{
  "n_layer": 13,
  "d_model": 160,
  "n_head": 5,
  "n_kv_head": 5,
  "head_dim": 32,
  "d_mlp": 640,
  "vocab_size": 2011,
  "activation": "gelu",
  "norm": "layernorm",
  "norm_place": "pre",
  "norm_eps": 1e-05,
  "positions": "learned+rope",
  "rope_base": 10000.0,
  "rope_fraction": 1.0,
  "qk_norm": false,
  "attn_scale": 0.177,
  "bias": "none",
  "tie_embeddings": false,
  "parallel_block": false,
  "init": "uniform",
  "init_std_qkv": 0.0293,
  "init_std_o": 0.00575,
  "init_std_up": 0.0293,
  "init_std_down": 0.00288,
  "optimizer": "muon_variant",
  "lr": 0.0101,
  "lr_mult_qkv": 0.7,
  "beta1": 0.93,
  "lr_head": 0.00638,
  "grad_clip": 0.5,
  "warmup_steps": 200,
  "schedule": "wsd",
  "decay_fraction": 0.847,
  "decay_shape": "linear",
  "final_lr_fraction": 0.0,
  "batch_tokens": 16384,
  "seq_len": 2048,
  "doc_mask": true,
  "train_tokens": 193600000,
  "steps": 11817,
  "dataset": "wikipedia_en"
}
MLP neurons of a small language model. Each row is named by its layer, matrix (up: input weights; down: output weights) and neuron, and shows model dimensions 0-159. Each number is 500 + 25 x the weight over its row's rms, rounded and kept within 0 to 999. Numbers have three digits each.
After each neuron's rows, "fires after" lists the tokens most often just before its 100 highest values on Wikipedia text that the model never trained on.

L5.up448:510511484520437470486503483497510470529500478485495481469492501505536460548532529505510471465469446471525498497501468546540503448493476479525500482531485507527504541483501494518529492491512488557468522544473482536523477506489517488478495505466489524514491469525527525506540526528512458531486513490509475521466485514537483492494480502497497525470447514528490477498494514512534532494491477481470529480528511493523520526525510481539514514474528475502503542501468513473526485561434488
L5.down448:460505518491456482428469516502527465519474495498497543447528500500484479509505482517446538486463508498534503472480483512536435518517496493486485504521484532486507503514503515498482521522543492518485557481480508489460554465480493504496475536475507480524484494471546519470505528541468502524525489464494503499479492459486464520497576492509522489504494497530519501518518530448508469520508511498542504517510499442509491484521519493535484539519480475516523538501506474483499493511516524
fires after: "| ", "the ", "The ", "\"", "a "

L3.up121:474502485526479490476465505521516504473485503522483490505482502518510508470505480492512500493485479528511553490502452508494486490504459572532519538471449490491503522517494492536448451526463455500508518432505520505537485514458492523491484462517531500528469538481508506508509514537492467484513444514472491539508472510512492453504525521540525489486477495495530529518470511488507506462524529473522529477533495493463471472515523477461563498505537486508517522506476512534502513490512458
L3.down121:524509469507513518434482459485520477496506531531459511499442492486484481508463460488510500544522512483519507468514531512486521537516528522527502498552522449491470483500481528467546508506495524494486519561517506496508490523507526513533504497558472486466552503444477518517508518489512542516503487514509480502457511466455501488475482448527504518521489503475498465452530477512534483566454509502469505481507489508518491519500525507533493486478498512478522500492497468493511508485509459
fires after: ", ", "wh", "However", "1 ", "time "

L5.up135:509511512499525509484492463547496544502493515489480468508481507503468522495504447517524494529535537516494501490477508495466497486552510486519538482499542466486474534529523524503543543490507468481487473507512486464481505521477481487448481501469459474490479515542489515498522485506489512532509543491458531507536521512479504497477514479513469503477498488498536504457536523505542485515504459461537513490549536506494506453494459494507461549489490436485469548479516522513448504474481499
L5.down135:500490498519523505522545487488502503493540484503548491531466528461481521484520493515467531491509505543512463468481506523499523484502517496435485496469512501495493502491483482554498518470519508479491505506469486530452505518529506513523530498429507507507504522513500512490492452474551544497471515488544533462480501494520478553529461489487513517512471475505511468468481476504529518454545492536467508522566507465472512494505502501518490508508441490483474538500476557476529500477504495
fires after: "K", "L", "w", "R", "On ", "on "

L3.up120:492555544493482519511505435514514571466489490487498502451497509488445491518492485480526471414511521475462498536530487494477503528507457496495508457507479549537519525538467501516509556519506459515531523527475521506488514547492501510506493434513490491528500503508503472507528501560492462495508483490448492492481499490520507508497519462500502521512510485459467514502495524514495480487488497484527486554528498510493493526503449487463497506494485504514493498528480470509498491497468503
L3.down120:514537471442488452484506443464483490483543505527471518524522461485489471538521526492482445513515451483483496494526483520514513536486486519506495525458461517532496477512506475496518524510480469482527501512486509512500549490523470482511472532486509540444498554517486537517527477501494501502516500528474503512514494491557526482479481497499469518515513497460438516524503483498524468488501440498524504533489521507521556509488524541496495513500476510517550511488445486509508488492482480
fires after: ", ", ". ", "("

L8.up169:516527495453496483535502482518503518501494469534525545477492487529524471508490479482502548443469513494503475491474488543514529462508559462489521494463467525511476507466531522493488489506499481548513507527521480483486462516505515531522532505471523497527473521495512507508518530492489470506484448494505529465486476496529466496448485532485512501523482477467491490536432513530460510484496515547512466501492515486489469524505537507467551474486531491469514465478520529523497480497549527
L8.down169:515475474495473518509536488484493522525542536450473463526508544489467496514455480480461519502488511511466518487502521524532488527474488507467493498546493483552499501471508454486493477473553511486515490485520474534519508501491493517509459478494472488505512481484499482510488505500532497527504513542486525519503494512469560474506525539478504490459508460529527518487498437521555453494512506493463493517508536490485490501481513501481483513506468533466484548556525505550490529440500505
fires after: "P", "V", "ri", "Rev", "°", "′"

L8.up428:454529493468515484529532472533497485512506517489512517503474523539472471481492497518493529515509507486529487474483470543476483448478456445507475515502513488461543483490476486506496510498516538521542472523533516477521485488497514484526566500515507457503510499527498474475569489505527470520470494485527512498469527508539491477440447494479488496518494505501512466477510497527528478471469491519535516466523498498509530532490511505482503463463543467462515450470518527510500527529535496
L8.down428:478487523489531543516555480501472461478528526531496516543502513505484485549507471511470501480470488513498488476519516492520537541510515537566467546515442482510474520536527469498463478540501539463483490487471506499540532494496518467466487486513508496492480497497491487476491485490525479472520498514479547554524461503517527483462498518515466504443523473477494499459544501466483510481517523496547519503506479515454537482508505493510487494492485502435488494512486519490511476480500523
fires after: "S", "p", "P", "s", "V", "m"

L8.up342:509521553516511471502525475498536470514490479500500529463493496477543500465534501515488453521475543495509492488501467521489484495475535495549542484480489554508505488516457504491534515516490474485544473513503511533508455512515496505475497542491504489500472493507463481470466504522492515446502545504504536491468466579468471497495494453500439455542518486501501502458497516534497503460497526500522462522537516523475524552464529512508478515500507510500486507512506487484464525493516505
L8.down342:524492500485522505449485502493475525467488529482507482487551478542513485510522504467486485510487492534521467517427519496490492559515492479491519492536486520543463520496540469512499508487530488499470498566552472487428526502506517507479539476516479514507484491498479493487519547500491457466497458488480496534516515507511501494502521486497494524510446498486462510489489514511510543488523501514506465480528523550478438474503540522496500504492515489488550496500526504524468486456507456
fires after: "T", "t", "Don", "rist"

L5.up111:511514479464519526506485507475503501506475461504500469488538468502509472528506482466505519477491532445502467512495513493516490484506506478528541529511426481513519504484470524523507492474515461511563507506508475534496475552520498507455522486499536541533513515493486519519459469494514468535514513498482448524510502494511513491530491520496499520452505526545505527471548500543466509494488485498523514469504450518512511513496452533424471520525509480486480492506497491513567493515510475
L5.down111:484499519544530479484486487486550481492487539488486469493491498556501517511493480492475470484500556492515499499476488485458551525518492518488554494515470503509427523494514517514486509507533513521499507465504513534488533465506480517507522467520509535518498482477490512468469499502519534514492524480487497543558516457506483506512511516506502515451523537517510476501556535499435527534497473525506530471494482472449467456498485479505496482529491488500521487462469521477537463481480461
fires after: "| ", "; ", "the ", ": "

L3.up548:492533488449489512464495487486456548505495468480485489468474465574429518467493479487501484483495520507538470497471517496518513493554515526567506487517491530473493556495469511488505489488510501537510503522515490542505531512468504512509533478444472544515510488541535470503494493514511491472472512527491460506468489524490520525477518471484470474494468494548526524480465512511548512486484496498512506531537486491508479520517524524474501497503493507555492540518508474529508471498490504
L3.down548:539451518473493481499445480518494479498506512531513499520544470462482478465496496494495506523494471511504485486469517514513475494465473482476511511520511479524512507465504491522548528486480458571484538550453512528509551500540497545507486497491484511483515504486517544491470492481516427478485484542493489523495493469546513473494519497496516477528492479477490486522464515532497502470481460483505542477539526540532512488484504548478492449517494499485539522531521483491527515470508505
fires after: ", ", "ause ", "years ", "one ", "or ", "some "

L8.up525:462550486498500486473498465458484473492481467512503524526466464505528506557509524511484530482467491481455522479471481452507521508485471480549487510538508495509495507521445511489522543499536499507503491510539472509532487486518505487498525461479455485461544512511472526477528557511473467512492529481524525528491481559496495499473521523471503501503500564497509553507547524507466497479482523503519485461492534476507507523485500527467526500506531498462529487494527500512467509489518469
L8.down525:562509493487512538558546475468488499521555507495492499518468492529498519529494503474515528478493511453476444521503503549485475495515494494479472490492488543532509486517548444515489502516511507456524480490501523484494485526474514516471499519494519497548489484504521458515465477479487517503499529524489475481496476509457453473510516485487515470462541445513511533533504511477527452472514469504501487549517526535487518486444482467505517489500466535504516477502462518523517493513488521
fires after: "R", "V", "M", "Z", "G", "tur"

L3.up492:488505548452472503506443471563528494506509511531480508482466503485509536515522465493484519501559554497483474459509485515482482509493464482500505503500521448478471469488511507472505495499496499505487502513504510453503509484510499526545522525487432501518493501510506488527481532472512479515493483577483540567541518536515477579472503489491497490519465496529502551480505496524480499519482512513535495477519498501469487479502488493473528508524506479529517482479505498477516516464528519
L3.down492:508548515472505499507457496515517502480500524476491499451503489473528507437546523502516506530455491460478486521533489521489537497497510491534485517470525458504506493514479497508519499495512513516456440508486518494477463509511514459511502545530495479527510514533494455461519537500521513526454511516501505503478524517508506529515497504474469483563512525483549488504483530476484511490480500504542494476520499495490441497532481474497496520448540488420516522513515536489478449484494517
fires after: "on ", "On ", "born "

L3.up463:490508509461508555461484491565510488519496482525474510491495491517449479481489543522534508490496511482481530526487502510488485528515508501539479529456454549523481540539477505524467463508460456530526476492521474563488499515480520498510537455479495521523477537534492483530494519532515509487494500479510485487496514515534527462493532493540483506523439476472530513494448490486486483500492492522492487481499488466516531551496539504483463499518479500500503497538470512544505493526521473
L3.down463:489579475476481484514466483465519513543524446526522486487507547483522480485540543494552468486507465499531488531491493533521499464521510512490475513520494481508468462484494491496531470514512507529508507522476488478503453509493472486494534496516507491495485495472498514488514414507496508508502497526497510479511509538518506512488498520470555514497496509546546546529515505483474518523468462486463480484509502544516477516490505521518526508492501488491477487409488501471520520502474467
fires after: ", ", ". ", "wh", "years ", "ause "

L8.up248:523514522501544554503502493536469488486485460488529512528508551502492530522555511512526505497458476506511460500538485529505500444459470490493493501475564500499511542511478529517478480478476521525481487495487499500479509493517516520482529479471521522460478525517509522490473491498453478491520492527466509539496509472534493498484468484465471529524509487538479506504484510476511445510497485519502493496515506508505507492563465467510458506475557490506508487523503546542487417483507503
L8.down248:502501472463488498477526501470464492502467521492455508492514522501515495486518487484492491523488450496483521505517526493547474496462479499511532489505507496454524504513553509525546455511516492540504534476494516489540519489485521469519464497544548482531543509490502500478490501502511492470500498503505526518522519489547495432511537536466458530491513517522495481473498487502500423473528519498509478562536521498516479536496492502447485495493536514515474471497478569491504488470491470
fires after: "the ", "his ", "Ear", "a ", "is ", "and "

L3.up333:503549498521492500488434484468550472496477527511489473495500516525470478485480483517493489481525518516532582520495504493497482507534482489495516461439491504483506508536487546501497487518476472495480518489498466500486505467505464524518522462456506448521495493548509514508490496518551492517476520455424511517539453496470494501515500484521517513498460519472529531513477503478526470493518505492472524478467527517507473531511527462505539504533521523502465524474479520509498523524519477
L3.down333:542490536529503458443486495499514491486488512524494485471473542503515510491450486537502504468500504461532548479502487499479524501518509546492543475545475505479552496475509482483457506474475456494499489519491473536503532549507515514509518505505496542533492473531481464452510481536529478485490500506489472468496473484494480495515525495493511494461538513467541501455524473483527500470496516527524507496487520509518459510470513456557466485532509539445468507503501528487524530526512490
fires after: ", ", "Wh", "wh", "and "

L4.up299:499480474491522524470520527450489540496501461526516483520507505529503462520513508504526472514488507493523518503484508515530495472471523531529499457489478534559497577474519490529478524501510498575493554520519475519528488522506460506504517463458490481479527510498548483497468494490493478470483485507453454492527508519544520509468489479510462497450488525548510527497517479488504496477516457487495549508452530542509510508517494495480477497460510481515518495482473531508512474495528486
L4.down299:512465514482497551484499493493522463483498484519490496523472514498440530515519469502537488489484498478487542506511496518514532466495492503524468455487512472513494519483522530500533501464537491507499502498518483485509506498505454511515512466492455486495529488514508504479508525452502509506457476536500485539510546528535520479482486529522476527482530503512519484486549508498516464561488527499502461515459513461523563515506524510459447483487484463530508530482543467534498473433539499
fires after: "| ", "the ", ". ", "a ", "The ", "; "

L8.up539:514526489539493460530519522506489479520495494458517475498505485512494524547460495501505521481524544484535473499481540477506498507518508508492506507482534484488512512566455520490550515501480521492509480504502489548506490484457538503567534530512520549460513493539468496481504523473490502465534463490488550532508479541480475475493500533474499452462514497474486530478483478488448502470507542505486472478526462487512549520484463521488500501481521496519493481481478480518458472485512465
L8.down539:504473485528531559504486497486542495484463555496502516493501558524515535467498440499511448497507513503493510476503509525565497514516472498502511510529490521510511447458507472504511509528499462501533515471504473484498473529548493475456496482496488491513500488495499497529498505511469492477470499537529479477542515483521439534499490479507472516474453515448502458511503510571480479545514516506496448470489505494512487495491495508499486508521478466516531484477503542526544515474495514
fires after: "V", "Ser", "ri", "Z", "Pri", "tri"

L3.up265:466502550501475493523566524505485461525496565484541481458524512510494500506496477500475513512499524505492468556480511528541490491489462512456532505482523491456531501486527501478501517520507462494515506547550531489476513521520476476521505474449475492520526491496495513474509450460500485470528498510546523546532514518502471513517451504515484489483503504500458524474532468479461470531463512496510468529521510500534493478489463481493545503486475533506475491466479518533511490489494501
L3.down265:500573494471471452499517523477498491505532438477512471526512479494487484530513514533536524552556504492494474510470478538533495464542484483482485485482523440522480508519502506523471525510476467492511460497488492461496458499536514502493533502456504452526518505493506504494487502475489521493472532539522526495511510499508475487438498501482482481514561495525468531471538523495490494513493471492529497550511493524498477499464476561478508504510489538507523518492520493525500482489467526
fires after: ".", "on ", "9", "5", "4", "6"

L4.up428:516508458466501469483495472548483538462508483517529524471514530485455471483506526526501541514522469446474514525456447527490506505491484508492501475526473489473492564460485482499507510524496485509456542491510483511521493528476516526510522483502497503483505529562543536527524467497504478528481524517502484490439452496496497521491477477519495524526501499481506504461497546539498487518488467488543486484554504520501473522497480502543494508490514463498514463457515500555530494506507486
L4.down428:511517489480451448495458467490484535537513515518499505583526473503481519498522494514525550478471554494494544515500501520511516508506533559469492532518539482464533514489515494458466486509545504477446477502487512482536496502499501517561520472513481476468475493480510523471503466496474484519470456513455462527484494512548499523492503494508524486485510508519481507514484469480509506522510428498492468531539513504489469506503516516494487500473503466522507490497508517511489465467523489
fires after: ". ", ", ", "\n\n", "Fr", "p", "S"